Part of a small language model's weights.
Size: 16 layers, width 192, 6 heads of 64, MLP 384 SwiGLU, vocabulary 2048, 9.06M parameters.
Architecture: LayerNorm before each block, rotary positions, no biases in attention or MLP, untied embeddings.
Training: a variant of Adam for these matrices, 256M tokens, 4309 steps.
MLP neurons of a small language model. Each row is named by its layer, matrix (gate and up: input weights) and neuron, and shows model dimensions 48-111. Each number is 200 + 30 x the weight over its row's rms, rounded and kept within 0 to 999. A neuron's up and down rows have the sign that makes its largest values positive.
A block is one neuron, or neurons of one layer that tend to fire together. After each block is what it responds to, as a language model described it from the Wikipedia text at the highest values.

L8.gate159,200,222,199,173,189,236,154,132,201,215,217,176,206,230,191,202,219,211,228,232,229,214,164,203,243,262,202,227,229,172,183,230,222,199,182,209,245,211,229,162,151,230,160,158,225,205,168,184,210,184,269,199,232,200,265,180,164,236,175,224,213,213,170,201
L8.up159,237,179,159,180,188,241,184,102,214,197,176,196,223,193,196,183,213,158,184,205,239,178,234,180,187,205,174,187,168,194,193,213,230,184,223,201,239,185,168,237,219,194,202,168,195,165,195,157,229,222,262,193,181,183,250,153,209,295,208,219,157,207,217,202
L8.gate196,168,179,209,212,237,248,220,239,242,200,207,235,241,172,141,169,235,181,201,201,212,232,211,154,195,207,219,155,207,183,248,215,217,166,218,233,156,244,235,202,173,215,266,198,207,204,183,237,171,193,147,145,239,168,195,217,193,230,223,166,235,155,210,181
L8.up196,190,191,233,178,189,204,201,208,177,167,235,223,215,228,133,175,231,228,170,147,247,174,214,172,241,243,213,106,156,169,228,230,192,194,195,226,222,250,263,217,132,211,201,249,250,127,199,186,199,211,235,158,196,165,238,205,168,205,170,186,209,174,178,148
L8.gate208,193,227,189,194,215,211,222,200,210,188,280,213,222,222,168,136,212,170,219,208,188,245,149,223,224,232,209,148,186,180,181,244,176,190,166,211,246,201,204,157,173,204,156,183,181,239,185,177,201,191,172,175,165,195,180,252,224,187,188,185,212,173,195,195
L8.up208,213,165,226,183,190,217,190,194,153,191,148,195,305,174,190,227,245,182,245,234,188,255,178,171,176,146,166,171,206,183,219,197,229,170,223,245,202,198,194,197,167,188,143,156,207,219,198,285,227,164,187,142,167,199,216,201,164,155,175,223,265,234,187,235
L8.gate236,227,185,148,186,226,222,201,176,198,113,268,198,254,212,158,190,198,209,193,184,213,196,189,207,222,195,240,159,182,151,194,216,175,163,221,254,194,195,207,146,204,167,205,192,189,163,171,175,218,232,173,184,156,201,120,211,250,190,196,229,225,164,183,224
L8.up236,256,174,202,176,234,207,156,226,185,198,218,203,248,225,206,156,177,225,148,218,250,218,222,246,211,189,156,196,200,139,215,202,193,167,193,187,171,192,217,215,226,227,147,190,208,250,165,104,150,194,233,216,154,153,160,206,246,191,167,237,215,156,182,227
Responds to: Word-ending pieces, biography facts

L11.gate318,196,165,192,203,166,150,204,274,204,203,213,152,225,215,242,120,233,224,213,234,197,196,162,155,203,198,224,262,223,205,224,203,231,226,213,244,201,183,124,155,194,148,203,171,232,203,134,187,204,227,210,226,158,220,219,232,197,268,175,223,172,194,191,199
L11.up318,207,198,173,150,193,195,248,166,169,209,230,223,257,175,202,191,224,202,251,163,190,178,227,167,163,211,202,197,210,235,255,206,210,166,249,232,237,187,169,187,191,153,226,160,190,202,169,253,224,192,212,227,207,201,266,231,208,247,165,234,190,173,218,182
Responds to: Sentence-opening time prepositions

L5.gate181,230,209,233,241,177,200,204,202,162,182,195,164,211,227,183,171,205,147,269,216,201,220,200,155,241,211,169,238,214,247,169,235,227,201,180,162,157,194,223,186,207,157,270,174,237,176,191,188,234,158,204,212,171,173,175,213,194,203,226,207,196,134,243,242
L5.up181,213,232,217,242,238,207,183,189,180,213,170,160,214,194,170,234,203,126,234,247,184,211,170,191,236,191,175,218,194,163,171,201,182,188,186,219,180,175,203,218,223,155,203,187,215,176,171,182,209,204,189,189,221,190,157,175,224,243,269,242,218,194,197,221
L5.gate202,239,227,143,217,267,179,214,206,184,163,227,256,168,240,163,231,242,170,202,205,192,187,187,178,184,174,181,236,199,203,217,219,205,181,190,160,210,188,187,217,253,198,181,154,217,206,245,193,244,196,176,222,144,215,190,197,214,173,191,185,232,181,220,213
L5.up202,219,181,204,197,177,186,136,181,238,185,189,178,229,210,167,196,212,167,184,209,207,183,201,171,175,219,171,197,178,222,234,225,170,149,154,176,186,208,152,190,184,190,190,127,152,248,201,216,240,195,196,194,218,217,186,196,266,150,216,208,205,195,230,290
L5.gate284,210,169,247,247,202,178,161,216,212,208,169,171,234,215,264,209,186,150,204,170,206,200,249,221,230,236,202,192,229,225,222,194,187,152,229,155,209,196,172,165,191,178,197,138,231,198,188,168,220,176,218,172,194,194,170,215,200,159,219,212,219,164,154,240
L5.up284,230,205,222,151,238,199,93,136,193,197,188,194,195,206,238,200,209,181,202,163,163,190,230,202,193,287,225,169,211,189,205,241,226,175,223,196,192,135,175,232,255,174,203,167,216,234,202,173,192,205,214,210,163,208,156,206,189,182,220,195,195,188,160,253
L5.gate286,198,181,220,181,193,196,222,198,206,226,163,204,194,253,191,221,201,182,244,264,219,181,135,235,260,118,195,217,240,209,145,228,217,225,200,197,151,193,133,195,208,202,215,181,220,208,215,171,258,182,237,217,173,215,200,219,216,205,224,151,197,203,213,224
L5.up286,168,175,191,261,189,171,184,226,218,168,200,214,246,194,220,206,158,188,227,149,203,188,193,213,193,194,181,195,217,206,228,165,267,176,179,214,189,207,256,140,173,158,187,228,238,174,232,154,211,191,164,194,192,195,212,223,182,235,213,211,167,206,218,199
Responds to: Words awaiting as/colon

L11.gate383,145,204,153,192,179,231,228,165,177,123,156,171,202,239,186,143,270,189,222,179,259,191,199,258,248,173,188,221,200,179,210,216,206,222,215,185,173,198,171,222,217,190,166,206,224,212,212,285,215,224,225,165,175,232,169,152,265,178,210,171,183,158,208,218
L11.up383,213,196,163,152,210,226,212,143,181,180,252,167,256,218,246,180,204,189,195,182,238,144,214,247,205,258,255,178,229,185,197,194,257,114,145,274,163,217,211,221,177,205,230,169,197,234,224,250,237,193,168,245,230,226,169,215,189,180,192,203,196,224,228,226
Responds to: Mid-word subword fragments

L8.gate15,202,192,165,203,226,249,245,204,155,237,210,200,189,198,214,134,206,187,200,193,189,181,191,158,196,198,186,126,204,193,207,239,202,204,228,181,264,165,223,246,223,175,215,223,202,221,164,207,169,178,252,183,208,206,222,218,236,157,225,218,237,188,172,181
L8.up15,166,190,163,168,225,262,140,145,219,171,235,208,222,188,228,188,142,188,221,192,215,129,231,202,212,199,200,222,153,217,244,147,158,234,193,204,199,160,181,271,177,170,200,208,209,167,214,185,258,152,189,160,210,257,188,163,175,172,204,264,182,222,173,212
L8.gate78,203,189,181,216,143,198,218,193,208,181,213,178,209,215,203,180,177,196,228,193,188,263,146,215,164,149,181,213,215,224,218,228,233,165,166,229,206,192,202,214,238,211,170,185,206,193,218,168,253,135,226,164,236,229,219,194,182,213,183,136,222,212,219,224
L8.up78,220,226,170,198,198,188,209,193,189,242,178,226,191,143,181,251,228,148,156,221,243,185,231,192,195,247,207,219,209,175,209,158,232,224,191,180,191,167,213,239,195,161,240,242,186,198,184,164,212,210,214,214,169,191,198,169,199,190,188,219,203,221,192,158
L8.gate239,176,256,232,158,229,233,172,147,197,214,193,196,160,204,238,172,225,178,148,253,227,211,166,208,223,140,204,200,216,249,243,194,258,207,176,134,172,178,156,243,166,215,254,174,167,235,210,195,156,183,255,163,239,214,181,205,173,184,220,198,206,242,213,165
L8.up239,229,155,250,231,171,179,202,221,226,202,212,194,177,148,190,207,196,158,160,212,236,160,195,293,183,192,199,178,194,208,166,251,227,233,197,200,232,193,178,219,259,166,217,197,189,244,227,130,193,213,200,174,194,228,156,176,180,164,208,221,172,224,203,215
L8.gate361,256,214,181,224,163,263,183,195,221,179,151,200,187,183,223,188,179,173,186,116,192,165,159,155,186,214,228,199,187,191,200,202,197,218,192,219,219,183,156,185,188,153,275,174,189,222,196,202,195,205,152,218,199,215,173,142,230,211,159,160,173,169,218,225
L8.up361,169,181,237,243,167,237,194,193,211,224,229,217,170,192,198,188,181,191,173,201,228,242,193,162,152,224,180,169,200,189,192,173,211,158,193,226,218,154,229,227,208,147,215,208,202,220,218,207,197,176,190,235,239,225,180,228,218,138,202,241,164,185,285,215
Responds to: Word-internal pieces, music charts

L5.gate89,201,157,152,263,195,221,211,210,120,214,217,204,174,182,226,152,122,165,238,207,181,197,193,176,209,192,225,211,214,259,228,186,148,162,236,203,181,230,219,212,220,190,207,206,262,182,171,185,197,219,200,224,208,206,197,196,184,198,160,234,182,128,223,156
L5.up89,195,242,165,214,172,164,184,185,128,176,249,215,219,207,226,153,192,184,201,216,175,143,225,212,222,169,211,204,177,232,235,186,176,197,239,240,224,185,225,222,157,222,226,161,232,178,176,195,204,232,208,223,223,223,255,193,263,249,121,184,176,192,190,215
L5.gate122,210,209,250,152,133,244,210,185,137,205,164,224,207,258,149,181,213,192,226,214,174,233,219,210,243,98,168,201,142,264,150,198,209,203,208,202,160,205,172,139,145,227,209,208,227,242,194,237,167,208,186,278,185,185,150,222,281,225,174,201,200,182,240,195
L5.up122,212,202,255,202,174,152,172,224,161,203,184,202,187,224,205,185,219,220,239,273,231,246,222,186,214,210,175,200,197,192,179,200,157,221,184,217,147,205,183,215,230,189,252,186,169,199,207,231,260,183,234,257,163,178,219,239,156,190,200,200,207,215,249,195
L5.gate326,203,184,202,183,216,142,198,204,178,186,161,200,202,238,144,192,204,152,208,172,211,174,174,216,261,173,246,198,199,288,144,261,210,190,207,200,163,192,148,191,183,198,227,192,205,175,190,200,174,191,193,211,195,204,156,201,221,215,208,245,155,171,171,195
L5.up326,227,163,202,257,155,174,139,181,195,166,237,230,238,199,216,156,188,141,210,162,164,229,190,204,240,194,196,226,208,184,217,174,155,190,203,168,193,192,174,165,224,209,223,230,248,209,165,202,188,191,170,194,170,226,244,168,204,174,190,176,199,191,220,185
L5.gate363,243,193,210,210,187,174,226,222,187,175,253,183,226,156,160,210,184,160,225,210,164,237,185,207,175,203,230,238,214,210,175,239,216,196,244,211,191,238,213,174,166,197,168,151,211,223,183,217,169,221,211,244,163,281,226,299,185,243,183,212,180,181,192,190
L5.up363,190,240,200,191,234,204,153,197,189,174,179,189,200,226,186,222,231,231,173,183,182,259,214,224,161,151,173,227,152,214,225,194,168,164,232,207,194,204,169,132,252,200,191,202,181,177,183,237,205,136,193,238,216,162,202,183,201,190,175,214,204,195,177,191
Responds to: Prepositions, mainly "from"

L11.gate259,220,206,155,243,289,216,200,222,210,194,260,165,226,229,213,183,205,229,257,180,266,164,204,180,229,255,172,218,221,196,185,169,198,182,204,184,214,210,164,156,193,190,191,171,215,217,212,188,222,224,240,212,175,203,236,175,202,244,158,197,179,236,148,214
L11.up259,217,190,183,187,178,233,217,208,168,200,240,220,141,181,213,194,208,277,198,211,186,204,205,179,242,212,235,180,237,205,222,197,150,179,199,176,167,201,234,161,222,225,206,209,275,183,183,178,149,206,213,247,235,240,209,262,205,241,213,190,133,227,185,190
Responds to: Word-piece after initial A

L8.gate73,195,184,190,198,189,237,154,210,230,209,211,180,231,234,217,199,210,183,197,238,205,190,155,238,211,118,220,194,239,197,223,198,166,197,145,191,227,202,147,186,192,188,246,186,171,269,184,176,241,155,255,169,194,163,153,177,191,244,208,167,261,176,200,172
L8.up73,210,207,188,183,250,193,214,172,171,202,249,187,186,252,148,214,190,194,168,202,160,199,189,200,192,160,206,254,205,222,179,245,213,203,174,169,172,242,208,226,178,230,259,222,172,219,223,194,208,219,186,163,219,193,271,167,204,197,183,178,184,192,174,169
L8.gate258,180,159,224,210,185,193,254,224,216,219,193,195,218,244,165,174,176,204,166,235,222,223,211,219,238,211,206,222,198,206,165,209,205,248,193,220,231,224,178,225,190,247,190,240,237,212,155,235,155,169,218,176,211,214,220,225,209,249,208,181,152,142,196,208
L8.up258,211,179,195,180,191,240,195,202,189,192,197,214,248,221,184,269,208,221,173,214,133,158,193,229,261,161,260,186,255,148,203,190,174,225,244,239,216,228,172,190,181,210,214,217,180,184,210,211,245,238,173,142,184,202,199,177,183,222,223,220,156,174,226,218
L8.gate261,177,173,203,212,228,261,222,191,209,183,172,189,218,216,250,180,144,231,213,207,266,131,167,223,182,247,233,158,284,191,217,177,182,196,139,207,183,205,223,219,160,199,167,210,213,235,198,190,183,157,213,210,125,219,185,188,209,224,211,175,203,154,169,203
L8.up261,210,200,236,205,248,212,230,225,169,187,207,235,287,199,218,193,143,210,211,199,220,154,174,187,163,210,247,205,178,173,232,166,208,138,184,244,211,206,171,278,174,205,205,254,209,237,159,201,251,163,192,169,194,202,211,182,211,235,153,197,168,195,198,153
L8.gate363,175,189,183,229,223,213,199,179,180,199,202,154,210,250,252,210,173,238,169,199,236,171,185,232,258,199,197,193,216,260,187,207,185,178,176,175,209,201,174,200,195,207,234,253,208,193,178,219,241,217,227,181,193,199,179,178,218,255,226,211,218,157,196,155
L8.up363,166,160,232,231,183,202,209,160,179,207,204,215,266,227,266,132,190,172,207,238,231,196,205,156,206,203,204,199,202,204,196,261,217,194,199,229,207,187,192,221,105,211,205,177,238,217,161,203,214,188,231,116,201,197,191,192,253,230,177,211,177,165,145,135
Responds to: Line-ending newlines

L5.gate7,204,187,177,231,153,140,207,167,237,215,248,165,164,238,233,234,153,171,229,218,197,214,222,202,234,228,211,169,192,254,163,233,200,204,204,136,138,138,159,164,235,236,206,190,224,186,237,202,184,227,187,212,150,205,219,194,194,190,248,217,177,158,188,212
L5.up7,230,225,192,193,176,183,131,217,188,222,190,176,163,255,198,228,186,206,199,256,236,217,218,209,249,252,184,173,208,261,186,188,220,184,245,214,185,179,190,194,247,228,149,151,229,194,214,199,194,215,220,201,208,165,208,182,199,217,229,216,192,227,209,243
L5.gate80,201,217,208,214,163,130,222,205,187,188,161,193,194,182,220,214,198,204,179,214,222,228,190,198,248,185,232,181,200,162,197,189,206,172,262,174,177,206,177,213,228,214,182,235,178,180,276,232,215,183,208,188,221,198,193,238,198,203,187,177,232,208,217,166
L5.up80,222,244,273,189,234,157,202,220,231,212,187,176,220,156,236,223,198,234,176,188,226,185,225,229,261,183,224,219,248,192,244,183,203,149,255,202,216,204,187,240,203,226,195,212,216,197,263,194,159,205,170,188,209,205,194,214,203,190,214,171,145,217,207,191
L5.gate91,154,145,180,241,244,171,162,180,213,145,170,167,202,230,193,183,214,250,207,196,225,195,210,199,216,234,208,217,201,169,195,230,207,174,166,233,222,204,221,267,246,204,182,176,239,211,162,178,146,166,221,195,133,244,229,174,175,230,232,201,135,194,255,215
L5.up91,159,172,145,225,189,127,234,212,173,250,234,193,179,222,242,260,209,199,186,247,157,209,202,245,210,156,206,169,134,184,203,188,216,190,221,197,204,180,148,224,222,253,162,189,199,198,280,236,220,219,195,154,121,240,230,206,208,255,161,237,212,194,194,187
L5.gate280,167,205,139,239,181,229,221,214,213,183,187,168,163,269,207,194,237,142,184,185,166,181,183,199,216,192,188,208,190,220,251,137,246,180,196,196,214,190,134,205,221,160,214,258,195,208,184,227,209,288,208,252,212,255,187,208,195,216,187,203,150,164,208,196
L5.up280,166,225,165,252,162,188,188,210,189,165,173,210,169,230,181,157,220,200,234,232,201,163,199,197,196,188,267,262,240,176,256,222,214,205,141,190,264,154,173,238,259,168,169,152,199,175,192,168,210,182,173,228,218,260,246,202,235,225,182,205,208,194,198,223
Responds to: Short n-ending fragments

L5.gate136,153,199,237,247,205,219,200,174,226,193,181,208,229,243,230,172,185,194,202,180,203,222,180,150,193,175,219,146,159,226,182,164,204,209,211,175,193,209,196,170,201,190,162,224,255,173,160,247,195,204,204,166,247,213,177,175,258,216,240,212,182,148,146,153
L5.up136,198,164,181,155,205,164,213,194,226,169,232,212,216,234,209,148,215,192,198,178,214,125,248,170,139,224,186,147,176,151,209,215,185,219,199,207,217,242,173,221,163,179,198,179,129,218,224,185,169,200,192,192,254,228,261,106,176,213,166,203,208,244,223,217
L5.gate235,178,190,145,211,211,198,188,132,208,177,209,237,190,219,209,147,172,233,247,183,239,212,156,198,248,187,166,163,197,209,184,152,185,225,238,248,193,240,214,245,125,226,233,129,174,191,203,201,178,236,202,182,167,181,196,133,211,263,182,209,206,197,199,191
L5.up235,171,130,164,175,201,236,207,160,227,176,200,187,146,186,186,240,192,174,215,203,206,181,170,198,199,189,220,224,182,170,212,205,171,199,204,207,189,181,240,233,188,213,167,237,183,198,208,184,219,242,215,212,207,209,217,122,231,217,177,199,208,177,194,219
L5.gate297,238,151,206,221,215,218,178,184,207,170,262,186,221,208,207,189,245,180,160,199,215,201,145,224,188,205,162,171,215,246,198,203,170,201,202,212,225,194,185,174,226,157,243,187,164,106,177,174,252,176,216,204,104,214,208,191,207,195,158,196,194,187,213,175
L5.up297,148,159,167,180,189,237,203,198,158,170,238,234,187,193,249,135,183,154,178,184,199,176,218,210,161,231,177,164,153,199,232,182,217,134,243,202,239,206,239,234,222,253,190,187,198,237,256,181,170,274,161,216,182,220,187,211,209,235,195,186,239,195,186,186
L5.gate383,220,231,189,257,203,203,222,222,189,202,186,211,175,215,211,191,176,224,227,200,242,236,171,201,195,192,211,180,181,221,156,175,196,243,211,227,182,269,194,230,237,159,223,172,201,216,180,226,217,175,195,196,180,245,203,205,212,170,132,210,163,227,207,222
L5.up383,187,197,185,201,195,203,184,185,191,221,233,162,232,218,230,123,166,222,179,183,214,171,159,222,180,184,216,148,147,202,209,189,200,209,261,225,198,197,226,168,225,215,163,227,242,209,198,155,188,207,197,166,178,235,170,205,150,157,196,171,193,193,175,225
Responds to: Paragraph break newline

L5.gate29,198,189,148,174,247,184,209,162,169,212,233,181,172,217,212,200,171,217,217,161,227,232,188,220,193,165,170,164,221,154,181,227,228,205,154,163,205,200,171,216,173,184,179,185,234,193,175,259,213,175,175,157,171,202,216,209,197,207,247,290,214,169,224,222
L5.up29,147,193,197,218,215,168,195,184,201,221,211,199,211,230,201,165,236,191,175,187,183,206,193,260,216,173,223,219,218,219,187,198,190,159,178,201,174,224,237,187,173,199,179,174,223,183,204,150,177,158,219,224,145,184,171,238,215,199,239,145,258,204,173,160
L5.gate109,248,220,179,179,196,176,192,238,143,209,214,240,213,209,183,176,228,119,200,223,214,191,182,153,204,239,196,193,216,188,197,266,240,218,163,211,191,165,159,174,187,218,188,224,167,142,194,201,194,219,150,204,179,183,226,237,219,199,169,195,135,196,205,182
L5.up109,180,147,211,251,181,196,200,247,202,207,224,220,225,206,242,218,191,233,247,173,227,229,217,149,157,221,210,238,180,200,205,191,178,225,161,166,238,216,161,224,210,200,246,193,131,189,177,199,185,217,208,201,192,170,198,172,204,203,154,249,139,239,163,181
L5.gate187,181,231,166,273,174,159,199,197,189,190,250,165,192,227,214,226,171,234,163,149,181,233,193,250,181,180,239,188,222,180,260,234,204,201,178,177,141,213,169,206,242,208,224,152,174,187,219,220,216,166,160,164,179,226,233,165,211,188,204,247,167,147,176,168
L5.up187,190,199,189,201,224,243,235,178,224,289,212,217,213,182,211,163,158,210,188,190,201,257,217,226,189,162,200,190,184,292,240,127,221,183,220,194,180,210,221,162,138,177,182,187,227,204,177,193,197,256,180,198,278,213,195,215,205,232,179,259,170,238,211,193
L5.gate244,217,188,209,220,213,177,206,202,220,233,231,169,202,195,184,160,184,192,248,184,199,214,178,265,272,229,209,175,210,229,212,217,195,235,196,199,146,230,166,192,216,165,211,141,225,177,148,229,194,188,165,165,181,204,208,199,200,178,214,200,138,125,165,188
L5.up244,211,204,201,232,192,152,142,169,215,215,220,173,238,189,182,142,187,195,236,178,189,199,219,260,221,217,229,173,193,220,237,204,195,208,218,203,198,197,182,197,247,200,248,175,220,193,181,217,149,207,163,134,213,173,218,227,226,174,180,221,173,162,196,207
Responds to: "as" and mid-word k